Weights of a small transformer language model: MLP 448 SwiGLU, rotary positions.
MLP neurons of a small language model. Each row is named by its layer, matrix (gate and up: input weights) and neuron, and shows model dimensions 32-127. Each number is 128 + 32 x the weight over its row's rms, rounded and kept within 0 to 255. Numbers have three digits each. A neuron's up and down rows have the sign that makes its largest values positive.
After each neuron's rows, "fires after" lists the tokens most often just before its 100 highest values on Wikipedia text that the model never trained on; "fires on" lists the tokens most often at its 100 highest values on Wikipedia text that the model never trained on.

L3.gate24:118156172143126069135085157101130111084064136146135187104147102126155090157136121088129130070122099134134098134143152139093142106111078162132145112083103127120163111135091120101129074132100099132094200088190117096131071104089183099111074083131214193137195153163157102159180124158149124155
L3.up24:059109138127160096109155131120111115081142114157092126136122207140109116161138162156122139148124129149128091083147150130105143089143159098093157138144129103135204117114049119119169121170108178141160079111133135131044080145082140136147144124119089103099031075107153156149102153087098097185
fires after: " ", " (", ",", "–"
fires on: "3", "2", "4"

L4.gate398:107115166086115164141137105119144093091049161128074131123143073152112132126090104125101105114110115126092136079142231142050151112144133172146191120125085101084079130082116167138103152151098136064095104128137143143061095140138129097120137097123112170148088115132164152113137138102148056159
L4.up398:150141120162149110132101084186124096112124098130103103147101158104135111152171095112099132187134068129154168168057099156102133159136070163144178145115095126121124054148115129129123177124133089053143091164113181097167098066109184151160118117201096136057150143126108158153114118070083107133
fires after: "-", "0", "_{", "5"
fires on: "2", "8", "1", "3"

L5.gate377:089122078100078100121160149156102139113144245053095139133188162110089153158154126151106121135159199154130135102113110144093068109148158118157140098106143140132233121090108155106132130205176116064159108107132161131128122120126131117124205124153189144150114083138089100136075162092164114108
L5.up377:167164111141122150185196115140089144121159123098111154138103192128125146100059122139115133172138125181179158108115173176062095136139155153158090119176125121142167119096159188159134133164139179065129095136094122141149193137112092171147117130129138089131151141149085112117085102113231157128
fires after: "\n", ".", " ===", ".\"", ")."
fires on: "\n"

L8.gate324:044140136146171112124090138125095094112099182169126143109095112109132098156188112106082203101158108168161054146144089134148081094147122177172135131094150161125136107086095096097143117126175089095127100132069096147144176098167083108172095120122118160135177087128140110190150183151105098156
L8.up324:088051119094131099142125169113111117159088122154200121086124162111105147084084144132152162128106140145124103068092175162137177114090104107113124175134125115147141159092143127128150141107075121180122135187101106182088103153125092131129123151168113119098107141140129156125162096116051184124
fires after: " ", " (", " \"", " p"
fires on: "0", "ra", "la", "rac", "4"

L5.gate341:134171144133114162152132126091162118074135117216150190103153152194130075138172075072132022167065166154119149141120165057133097067139129151102126124114140184171100115113156167137104096059142144099100102147153115097114089120148144148165127116138101195107100105129110116131182121137160088142
L5.up341:183165104162078123082131091140073127144153080111129113135112147113118137140074085127122095170104105062097180158119176090062171136168120133143170166179150091170137058116097132159146150128150161106115113163073119073146136094132095118098144187089107150103073115125134108083097125127095090083
fires after: " |", "\n", ")"
fires on: "\n", "-"

L5.gate304:141104099105117099125145083127102124119148096159128097151105116101149118104131123096102092102112121084177163160087124128130152137107156144151186066123168171149082068102181167089123098109123093103133120192187107105076093146140123094112176150123131147116151093186125168119143141143100092135
L5.up304:108148132121146184143141122148134113080174122126187118165126147115116114148159098065113113165094178162169120197131073159137088102083152099129175112092130123177130089137155128093060095098118119062115132212097142142182113100182129134054097179136150154147133131205109141118149146172110122165
fires after: "7", "8", "1", "3", "5"
fires on: "9", "–", "8", " (", "0"

L3.gate335:123107135121147125104182150087153171134136164143132137115116131151141070127110178166069115113117238097051109162174133165157118130081138159112138176110141099142116161099137128167123136132066146174183156138078131120133121108090121124096149144164114099090159091157117144152082183102145127138
L3.up335:168132114132186132129109090133121124132083135136142110091130138160178112094130126096072047130116097087092147153132158119170138074102117166168170097110121107109073135179138102100114192118115122126136164132093143151132129152156108109100152142152186118125117161170108167150144120162087146082
fires after: "1", " in", " at", " to", "2"
fires on: "9", " other", " least", " car", "f", "lay"

L4.gate165:154164148086210186096088126103187133164144097170083062139111102069099175168174116116094110146088124126120169129137079137158097078083098102088142092117133090071147095126077154129126148137124122149169084093099147127104119143140104085192141160147084162113112101139095093102156128121102127126
L4.up165:113139204130159149108171052124178078088151134146142108156114078086157123136147149089117113059101114111114112190142127161099140137100126150107151138109121179101095128150099157123170117168108125091086144103209071160135123170118146112150180179127107144135127116147048139088191108166092079171
fires after: "1", " ", "|"
fires on: "9", " —"

L5.gate63:186195140132118191141126134156102188048156151212076123159076143127146087110112171097200103167129129155161159083151113171137150156154066106127141101171170139115090077152110134124147137102122161081103109181100075159113137083109081069156081137130122146109111099085142115077186136102139076152
L5.up63:168116166115147141115137080101116083055125097120149136092105083158116145174157109153171156133051178127113124176188140092134103080112116095142132077138043104136141119124128123111091126089112104068191082138180115087121151121179169103126092082106166126114160061150073151089168154131140120120
fires after: "1", " ", "2", "3"
fires on: "9", "8", "7", "6", ",", " to"

L5.gate430:137115099148113095147077159134138108122137126167132135136125144094145074137169096125162097133136128149091098133100169135139157090158119164136149140185138143208168133130133112146098112089088112055139151154153099124165079160180182144181074102199133175085120139150121112078180116127092062135
L5.up430:125048098071157079106094127125169138092113068182124161170146110090113079110122086153110120097152142169136108109087172138130179153164141128070146095122118187171145110112107082092099121096083066129112188155092070160191062142128170166145062131128145131110160172134118167078142145130102080141
fires after: ".", ")", " ", " (", "%", "5"
fires on: " |", "8", ")", "7", "OC", ";"

L6.gate107:120101051193137159138152148181084136213117090089116128166104161161099127177204158116141068117170133146128143161140120086158116067141127149136110141141079152145141106104116147133086114207138154130077090185135143078169128140122075138142126133191122134123118090142149107174169096156104061140
L6.up107:137105104131110125118166172114112138125079126183153153116122157159146150132124117061148122161123131101164170155128101133125140126195121194144105175134124182121127132188156125187036108163118072128110114113137139131146139110136108162131095189107099133133125104164140089207156083193169107086
fires after: "0", "2", "\n", " |", "5", "1"
fires on: "\n", "0", "|", "5", "4"

L7.gate323:150158136123102120125105120089131119028115098137134126135141061168115089109138092072156103158098163133126092148109153057116111101148151129158159107194147128132115134091114155106082169070075117112123124122125092149100118142165105095208138103082112190055177131101129136100202109171154076160
L7.up323:150107094104135169116085118118107161098160124099063121101174129080048170114079127148092141089167169141129118151032223118110121134130124118137121153095122096130124124134099089136049137093160097166034116147125112135121114154074136139216118083161133125117113124129207137116143130102102165099
fires after: " ", " (", "2"
fires on: "2", "4", "1", "6", "3", "7"

L3.gate416:100138138078139101098096155068137124067095139102093187140183090101108160109149071149114132094173143182145157168132124117087165128158117154093115136095165130071084156089143166147088128094128118148104129138172141066101160131161145115174098074145139172173130125107125118178146159061149144141
L3.up416:051072069075149078145123133159069120148086123098118128105111132122116153078125123132131157134096151133125087062103233159145142158138137121119100116146108110147190164137132148084158122094132092211195119104087117156131063157163141145125106104173148130090109137116113157089069116092117101152
fires after: " "
fires on: "4", "5", "3", ";", "6"

L4.gate337:171171169129176166162151218137118115128170103201138114157108161139098105144119206154084142167082102159051154107113163109146092089128106068131092148166163088118113161139113144130132175135148174115130107138106098077115132124145129170106106179116125129170136155134103097166130091148140133111
L4.up337:144105127127183169110128188139169067080144066125144180104143143151119101141133164170166187115123092183109118102168139130109116132124170109159122177123085075127132085152147154125093165080095089089131101170123078120137097105126146174154084098145140078106131180108090149155154082131110086106
fires after: "2", "3", "1", "5", "4", "7"
fires on: ",", "2", "7", "3"

L4.gate5:135116157148117166151067156096107128175078103156108145099129075093119086133119077095110138182164155121047118083151148119099120110117075108143131177159064065091081122124107128095145121153113104209100149131176134153104074143140125133112092099113038118143104107162118131107133105136105091158
L4.up5:194102099111165142134141131141164145165118185089113070112113144116100180175117082125103154130121150138141161118163142119104121156135094173160096180030079133143150113156134179152086154182155182075166117189110175181125126089115111175110166140111130127083107166149112146095102084137155143095
fires after: "4", "6", "3", "5", "7", "2"
fires on: "1", "0", "9", "2", "8"

L6.gate195:096155117059111070125065130079130156126121146104129108071124135113147103121111119079090144181157100169169104077073115095129116165174073188197114117125090157142100096124126164108133146172141152140146207146131179130084078150217128205105186129116169177116137095140140110138155133095171126161
L6.up195:105177125069134088129080113142156167146105121129135173096129141109135130151051137070102184157165085135168168112049161087100178157171084145155133117128121110109119169169143159134132147135092157150104212091118218148140088099150107164076139167096086105127110127144122146099115118113146122147
fires after: ".", "-", ",", "0"
fires on: "0", "2", " career", "9", "3"

L4.gate37:156089167132140125131162126132146078121088153096143162103143102047104141087157123128118115119119157131124133143112160119090129136117092174198160145154070093054079161178137165093176155151114111131162108168118169114123075099146099107135125098195145144085069084146137138153090117153163056132
L4.up37:150128098146162092158157053162110119101184171096090125159133159179187099105133164150101137069131149106159136120082118180135121146155148150141110075195111119150139089099125159082058134105106088059152158140116115117125187139060208126155127127144141108103129174150161133099162172109110097127
fires after: "7", "8", "4", " ", "6", "5"
fires on: "8", "1", "2", "7", "9", "0"

L7.gate38:130195127083108081125111153126145142076116149150164141124106148039115144184102150136105136105086096144123136169117137107094094186085123178112174106115100097117110147076201127096131157125117147065098099114124199097198187171096154096188149108087124152132148124151066106087175086122133132178
L7.up38:131164093118089144152071134071122159112132157125135122123081167135093151154097068118161057116110150188145142163071132060099162142062153165074213098106171111162130126122158143081130153114114160131111140193096156149143134160174150146175131145135129200120116110164098076105169175129188119141
fires after: "1", "N", "9", "0", "8"
fires on: "9", " ", "8", " Man", "7", "–"

L4.gate223:164092113101084109116152135103105112135131154109113095058155174050096138085148150121147114070075118148125130111180117079132158107090150135196161155132087091063127113074152103085112139185111118040150116160178175096150135123110159117155179105137188129130144100138122166100128164074124201129
L4.up223:115117133126088137086207102134145170095118130170159132126114098107167136060086186122134144094095143093156110080158114109151145187082166126162117123170145114081090122157166118133150140161086132107157132073156149140136122181082070064098140090118150050119129147168141189133106116109137145176
fires after: "9", "0", "2", "6", "4", "5"
fires on: "8", "7", "9", "1", ".", "–"

L6.gate181:179125080170118131177149120137126155217088092108137151102089149144190182147166094133166110165103125102173148149088076147166157133107134176109158132142130135114095101158109105120085141127105129105148126194126157107167171135125118159061100192177080121110123150117154110149197131189108101123
L6.up181:156131132184117140111176101134155102159089137111186155090130138109214175163175137127130178088126135175200101088066069140168146174122156191119122155124111112108075129161149090129076152122142093119105090198132136122123098065128124123053154143139109114130098169134161100117101108127070143158
fires after: "0", "5", "4", "2", "3", "1"
fires on: "5", "0", "6", "4"

L5.gate2:150111139123111117193128125106105145153147189103071148082174234122078139136099091113151088161113142114166128084097161149097110145123194136184132140158138121125103101063096142110117084134183120126147135161107120100096118120170103095140228102182164141154123112138072125156139160105170137136
L5.up2:102178117196155165123116132067115108149119161156122155117132073077137159163092102095109150122189088142194171200141095102075142153135081154110168125162147108107149140151137179142142127103147143102141118094144172088153093107157143143150143121175087110118074117128123116113124098115092060097
fires after: "\n", ")", " =", " ==="
fires on: "\n", " ("

L7.gate186:081153165186128178119114125103125144097152119166056149141152144167120112089139161125101038125149106120122156134130165108118117082156108048110200155169151129132115127094130146145101154101082151135168112121118147089130118186162135100112108105136115165111150105083124131154202120199083059081
L7.up186:173108115098072097144133151115104130098148176093154159094109112135100164084132076094103187064131122132184154145157116107121137188110212167152116126118144135085109072138177120137134089182153116110196105128127121145126194144212110133140156117080133118167111122141121118110106180087135131135
fires after: "\n"
fires on: "-", " ("

L5.gate379:099090116110126122152119089127104065150120167155084161178098122069151090103140190136168054153085181136112099089114106165120128124112100116139126086157139104226133164123083096127146173165170140108114111170096162073120087104148180117146160159171149100152139106129076184134106086105130097118
L5.up379:102139108123117106122131120082188060153078170151122153113091087151157100099103156129166087188059145108128142083113107158088133145139121125155098111160130104196127134162097036111155148203138170142105123128117131096111103133173124134060139121140103037120147112104136148212085096185048156101
fires after: " ", "0", "9", "2", "1"
fires on: "5", "6", "4"

L4.gate390:167114083108128103133138105113101066159159105112061132115104147130129113115087152146137134135146183132141152133065171137089098196111140091199134068051083134167112117141148141074074135116112076097159150184120130124131095168062084121199120137127131137095172160138113097136103066125122118127
L4.up390:154183078136135095170174080131066121121161073149130073150071107154144091109077089071128110072106085113161095140086109164132169116103196131136112104127122144126098096133152123119127174101084090054082167129181125155162170177131100137118113156101139151119119115147095118093159112161083103115
fires after: "8", "7", "5", "6", "9", "4"
fires on: "8", "9", "7", "6", "0", "2"

L6.gate381:099126145180089120105180105117115085096114157127079142083120133116082112151122128113097079118141144167162148081149150121085118133120133124115189080134122131163131111077085133070136137107121065168071098146117165147122072160144132091117108083103125130110128101058114121166101153089101018106
L6.up381:122086202101152092117118157146038165119096148058092131096137151100126090139085141120078151088131138156114146113116151150089105095114138120123085123115137122189149161131114152060109116117134114201092065124112191203167077127073160112164142094185122128135100110131177133076055127101135117141
fires after: "1", " ", "4"
fires on: "6", "5", "8", "7", "9", "4"

L5.gate263:060065163098118129149167085123114178114149217142093118127169140136112163134106153178135105108111141149146135100170170162056106120191133125121155086126146192138173155105126069125109088162166138174154160169138138165124095102121168151144136117147207113201169103114130126151145138117200125120
L5.up263:096137099093137138092098113108106171161077158153137158116145078154107140137042082098090152136119125068133158115134109122089153167174100223172146161138073096103114157111098133136104087137151166140098165108122126173134117146128089164115131209093104093141137106122118140079162106176150146116
fires after: ".", "\n", " |", " ", "==", " \""
fires on: "\n", "O", "IR", " MF", " FW"

L6.gate12:090134086027104091127154128069127125176090128167090111136147120092063134166110061108123106135079122156124135192101162094053096115097140059090132056121177105144147146101153118124125109121131154123168165086141131177135143131141089102186103101098177154117125089093095162140159126100200138194
L6.up12:128199089108144079166175143073126127116138186141075155093166155084116143178134100088132152128090128114107159143131080107079068075062096102148108097165169116154158138137095131108160122148112139113161145123128144133132091166087142142213111098099116160111128106094072128126156139076097137138
fires after: "1", "9", "–", " ", "8", "N"
fires on: "9", "1", "7", "8", "4", "6"

L5.gate414:167157174177125149125173133100121148092114091191086166102105154157178005112176116106122024179125131131089130171165161089151110096118124088081172119162193117163121112109131154144138155135093149143134092131133079102063132166115135143098103082097105175124125089116123112154196170158090059147
L5.up414:173162158155134173114170157149135156165166136122141141104167113137130154119112107111100094118117162115119131127192126111132145159169095169122108145095127088141140060065096151155118111190178196111125082139099129079081103129144068142062167148170150112187091122103153125105124117113195097105
fires after: "\n"
fires on: "-"

L8.gate78:169178140150118124168131105086089124067151146150091140155094116139115084096156060100123099108100161158119121115113161145052126083141180135138109136161139109089111070117085127174130162113085140113148116144208115090107148129112107103148039090115172179141106102142140148144165184143149040140
L8.up78:063088107112120107144117102129047106150118157083104100131106126105087164135101069097118154073193051142170109126141168104086120175117130150133134121123121127062127084120148091114085116123129147104143117093138135165113124107175091096101150142150107045140096150095180178172073139167097108102
fires after: " ", "0", "9", "1"
fires on: "1", "2", " (", "3", "4"

L3.gate307:148105093170154094199123156087105134113139096078097150144090178125163084104132141126149152111136116124189083133147115160107157092182233106127140081081206135109127020130148118097145148158146068099130086138174091113167179141101079119097124117131109106122088088088103157091138125095136142157
L3.up307:094145096088117145113155110102063126070142148052137135140124123171140107075168097103056121088139083159162120125121167152110123093140209164142153129142190166134109140084161142176120114138116152070092081185182092170165179102197143056146141101114115149150079104105149104129172139150112090140
fires after: "1", "9", "0"
fires on: "4", "6", "3", "9", "2"

L3.gate137:087059140163122068137127226188098087160089097102157079149107099136129136106092182124183107116105096158134156050178147130129113126106111095130109120090158116179141136181087110112070170134140103137185082153110168140130086139133110180118174082076127082072151118118104126166096077106114161093
L3.up137:116127098142098096145160157133106120118127136084180129107113110173094125174135085036089130119098099138159130160176161072099124086094111138142120077070150090179136159169159151139087127203141151127090114128130138134136099132133136157087181092101118126077119145097059125131089120076150147080
fires after: ".", "2", ",", " to", "0", " was"
fires on: "6", " help", "2", "3", " asked", "4"

L9.gate35:158206189149150139132087224189064062165132147174132125123078108169103134139135120120133112111155087196150130171220173073150106073115180081082115114080174101116111107122089115127105140101177174116116082115179058139129125165097112109166151108125095101113138097192145142113159116143097116158
L9.up35:138174082119119068110129165079123114060178058131208145083183092166135135086122119079123149075088100152160156146191092116118132112093161103165163041135132084118136126161209131179123116119112106122110105109115122169153136162147171106137111115123093165071132074086153138127110124145120061105
fires after: "2", "1", "0"
fires on: "0", "9"

L4.gate308:164143122142053080175150074100119139111118088182119176135149097179175100105113103110204101087086171094128077126105141140141108077094174119122164040125195127120104144062160167114169143134101120131128083122068155082146098131134135131121110154144106143091127113110098098149151153139099099073
L4.up308:138126118137147099089171117124150116175115098195157079127173149136139188116106149145124059127109158135133113146155127135139099114161101136103149090075080053090130169102126113120083133182080103111125161156128133112073096136093178116157178154144151102098143058120090098114107096146066130138
fires after: "1", " the", " in"
fires on: "9", " early", "8", " late", " died", " found"

L5.gate139:097070112104131152154132140146118114073144140120087113101172142139134133113096163121131114074138154208163088099159117095132167122128160184146107148174091127119110124112159166097198138199117120120088187121089099084084163158167142106148158097143188118113108091101061186119111129085088114129
L5.up139:132125115113147110147123164164066148128151127112126059180174183105121160124136128104147127148140117162174132173051155133117132162180132153123137126126161137105126110147149127160146169067124116094082161097121143110108210122140110147176163089188131138115150115153088146198083172124169136067
fires after: "0", "2", "8", "5", "4", "6"
fires on: ",", ":", "0", "1"

L3.gate29:148128093124083125078156091105092175168130161092140047133136103099161120156136070139087135149073165122078133107077158169153195167105132163114120128051101135119110141145112096141116128117074121155087144113119158124131163081117150064046122161162124097145120171133151174081061121162152099179
L3.up29:140182093154126144124162108171117121164094116147104087096117128115179197140140103112097105165193091079111098145102111132125099119103055138095143160098109082104140175154091171079149122128141146139101143126106155125079099053111138139107148145188142116126146150148162127118103142155132110152
fires after: "5", "8", "6", "9", "3", "7"
fires on: "0", "5", " body", "q"

L9.gate218:115184114133090115104133145115122125110122116112097094152131126053124178162114169147114117132154106178138147096215166080137119151113078138102177106112179090144157067117107137135153212168127072107141106102147107095103151104115121173107067137137106153112096133080060100120133122160122108122
L9.up218:110167147128165161145125110142132150082127071146158140129142095097107153100100124154165128192095169133077125135121153118112191130108106139088144151134123075116027166078148072120167114107138100186117068159133190155094121132186124132115131121134074159145111171060119121130204114112147160185
fires after: " ", "9", "0", "8", "1", "|"
fires on: "1", "2", "7", "8", " ", "6"

L4.gate248:096115145145068162098132117102136158123137176128154119127123110099100134168106157085102144149113096150205129092122181123089122113144176160120132151128128141163076097121118109116110122160132142136152167110163116139115128213151139155157164082092171191181102106155151134175203180085122100107
L4.up248:142134111136125098171113121106143068162103152154228162101128105174167160100102159095112087132114114076110166131139163171114199159120108126142111111087060096157149155149175105147134102174155172110161107142116173115153148091144136102126100163064102059130164089147176123113190090090100100108
fires after: ":", ".", " ", ",", " (", "9"
fires on: "1", "0", "8", "3", "9", "4"

L4.gate173:210184131134154127168143102087148108090148079156126164120098110136143116157139152132103093179084102085132155112125138128153101139075170149134156111164169138110085136123096177115137126061114061058076102163114078102137133127137178161177103157137072133162145096166156123156124097137133071118
L4.up173:161129105160131128128166141117106104086155080153141080140155103096121143114179077147143081063069158153123145131142125145159170121075135117150138136114129119117137130119172125102065154094118074044087148184080121141104120149141120117129067162113158185173131095195085109093126088091068083115
fires after: "1", " ", " m", "8"
fires on: "9", "/", "8", "."

L6.gate286:063135102161097172124153126130141110124126105119100148151106152122105137104177104137097070095144138180117077168207176136091136069135112112165156155141129168078152127092095105107108124162121146056134113121128095100088045096105138144099147085172142111046062109111173116191137121087091079100
L6.up286:125150115086125142071137062098090170159102123089147121133161105178138157127125102115163090145147140102126096173124141134098114110117125145115160096040140111108133140101169223163085146124132148065140138153169129083114082125081160127152166109141103144107149179130061120123123034055132136143
fires after: " ", "–", "0", "2", "1"
fires on: "1", "2"

L3.gate85:184156165106172112145117139174154089120126097153092154079111148146136141133120141166213117112141080106071096106146119068128122112145099128097152199163101125110074126130151083181104201171080118132168128104063149119087121169088097156076131139157107109088086105161095157187096080193110130124
L3.up85:165197127095144158147113161111091146167043125118119172144111161098181082116185139120099138138124105130140116052193161108065112135140160130130140138147139140079102097114143115117127153147100113065128038195141111113101116082120075105107165127146079141143077147134136153171134081170137118147
fires after: "2", "3", "4", "1"
fires on: "2", "1", "8"

L9.gate248:220190062236180146139168147142131115184139111137148154135152183122149153118165180148116146117194103125140182118157115146194189070122134088114133159104127142132092170120087078082123118138133145103099089173116098087111162107103099156097136125197107124095095105094112140109100146139130165084
L9.up248:135141130059129132112129091178078145134119077150046086149113120119128116141084073114125110139104103059139111101117172118083155140145142170100154119090146147092249103150131147120101160143109093089168139179145127113107092103136117144132170099169097072099129125113082149160128090110181166104
fires after: " |", " ", "|", "0", "1", "3"
fires on: " ", " |", "1", "2"

L5.gate161:213129121127115145115185120146120124133116196144162154158120109113161082171114073077134095172111184138159090165140122055102107120139164130064130130182117042162113093107131168122125126121134145101087068141080117127068183143165155159172085101203110161078132092136136092139166099105100090098
L5.up161:152097093101142130079137119133111157127132159181227201117105108150151080118076105043067140165096110107187110142136125104112129144125174113057121110119065086166105137144145153177122108138126140104102062140106119158114165150156113188120084133167125110086166143180188096156164073089084119120
fires after: "8", "7", "9"
fires on: " Me", "9", "1", "8", "3", " in"

L4.gate243:065187156160179164083111120180093180172142040130068097131140122109079157149152139094170070145096142149091130075107084093172106110110063128107079112125111090121152111129100134181136116172118122171140072134095155145127142097121119129084103123069076180158151097171086076073161112157132170132
L4.up243:155130173185150153119134078152059145114137099091054176146169106113158173123101160035149108165097123147118162146140134099134157160122131178139099118139105154126119105148179132095158098177125148050029102128159158135149085130130102134096150075119112141186120104130085115082187080103107159117
fires after: " ", "2", "|"
fires on: "2", "\n", "0", " —"

L7.gate66:122104125190174065129194137165162086109109126095141158149178119131078122095143149189169113092105125171181168108155110124110117126162143165202111128124142176131144140175115176107089123181139095142222157124089146077135084150073096123101151162146113121107110085113106142179125189110136198181
L7.up66:135120128103136171149175171145118178105094149084180123147076148163164116105140109095111026177159140138145146145155206132110125100136088165109161109146074126134120153142165112105087097105154067086160152134044116171162192153146158157086122140087119117104128095124160147136155185102218155118
fires after: "1", "2", " in"
fires on: "9", "0"

L5.gate32:150156155154074072111152151106133147122099141151129165102134154085120148124079133105142073088114118112129136147110203159092133123165142173180128142097125144107115149085171114103172135081136123172111125103163179125117068145150178134106154088076133133111106102141044083140113151101206162111
L5.up32:113123131171134105090096125066108125153122136197154191161106133069101175091069131116108055128151122135139097166139163110121141138151171112159155128118136102074121112091118086168161067115109100171156115144121090120148117089107084144168158161155109138129155127154105107093130186135109100126
fires after: "1", " ", "2", " (", "9", "8"
fires on: "1", "9", "0", "8", ")", "2"

L4.gate366:112137166181110124171146118152128107135124056103129144114106094146160102108157140132149123085114097205125128118149104093136119124178160118151143142171122184177109112103119099127192100129112149076124102089128068112172153161110100142120118144176115133151106101070162116174145139140093114128
L4.up366:173187152153043107185159185111111158130124147142206122079180073175168103101136110088147120167089106117167179144147160140105133132124124163151155165162147141139096155124188170148097150127076137112154112099127168099184154148164093171096098097176122121104123115123118121155128134167117104045
fires after: " |", "1", " ", "0"
fires on: "\n", ".", " |", "0", " ", " ("

L3.gate380:174083157101091126124154194020094116084124255123144114113103084104134126149094124106135163127115126119154122168145144126108117116145154161134160151071160194120153132072156176090148130167145125115139141143149145176144181178108083066080168109129132169130130141147152134188146135110180150112
L3.up380:113104112015131112190142091112113126104158156171098106143107086152106164094061075114106168077095119119173199147167123089086120122129149185123110088146128162141095081117172166086145134136146150127137151134127066108134183125152106098117097125105160191104113133115114126127128152131146116121
fires after: "8", "7", "1"
fires on: "9", "8", "4", "0", "1", "2"

L5.gate108:127163110117179137154135130177163057169119098197123160111123155101118094096124119095149114082135123098097101113096135179116169031107176082097113144111102114110146170144129137107158199167157176070144134129143119112079107132067174134086153113102165106141130088144054159077093116122120148172
L5.up108:124165165104123155116123154189140151170070092178146129108056105122149109096134170077090108066111100066093140091072139103161078073168152130153143156119119128085092156179127088091171154153136155147140141167159151109154066160101180127142146118125127098099145107125116116173119172177119104137
fires after: " ", "0", "1", "cio", "2"
fires on: "2", "s", "–"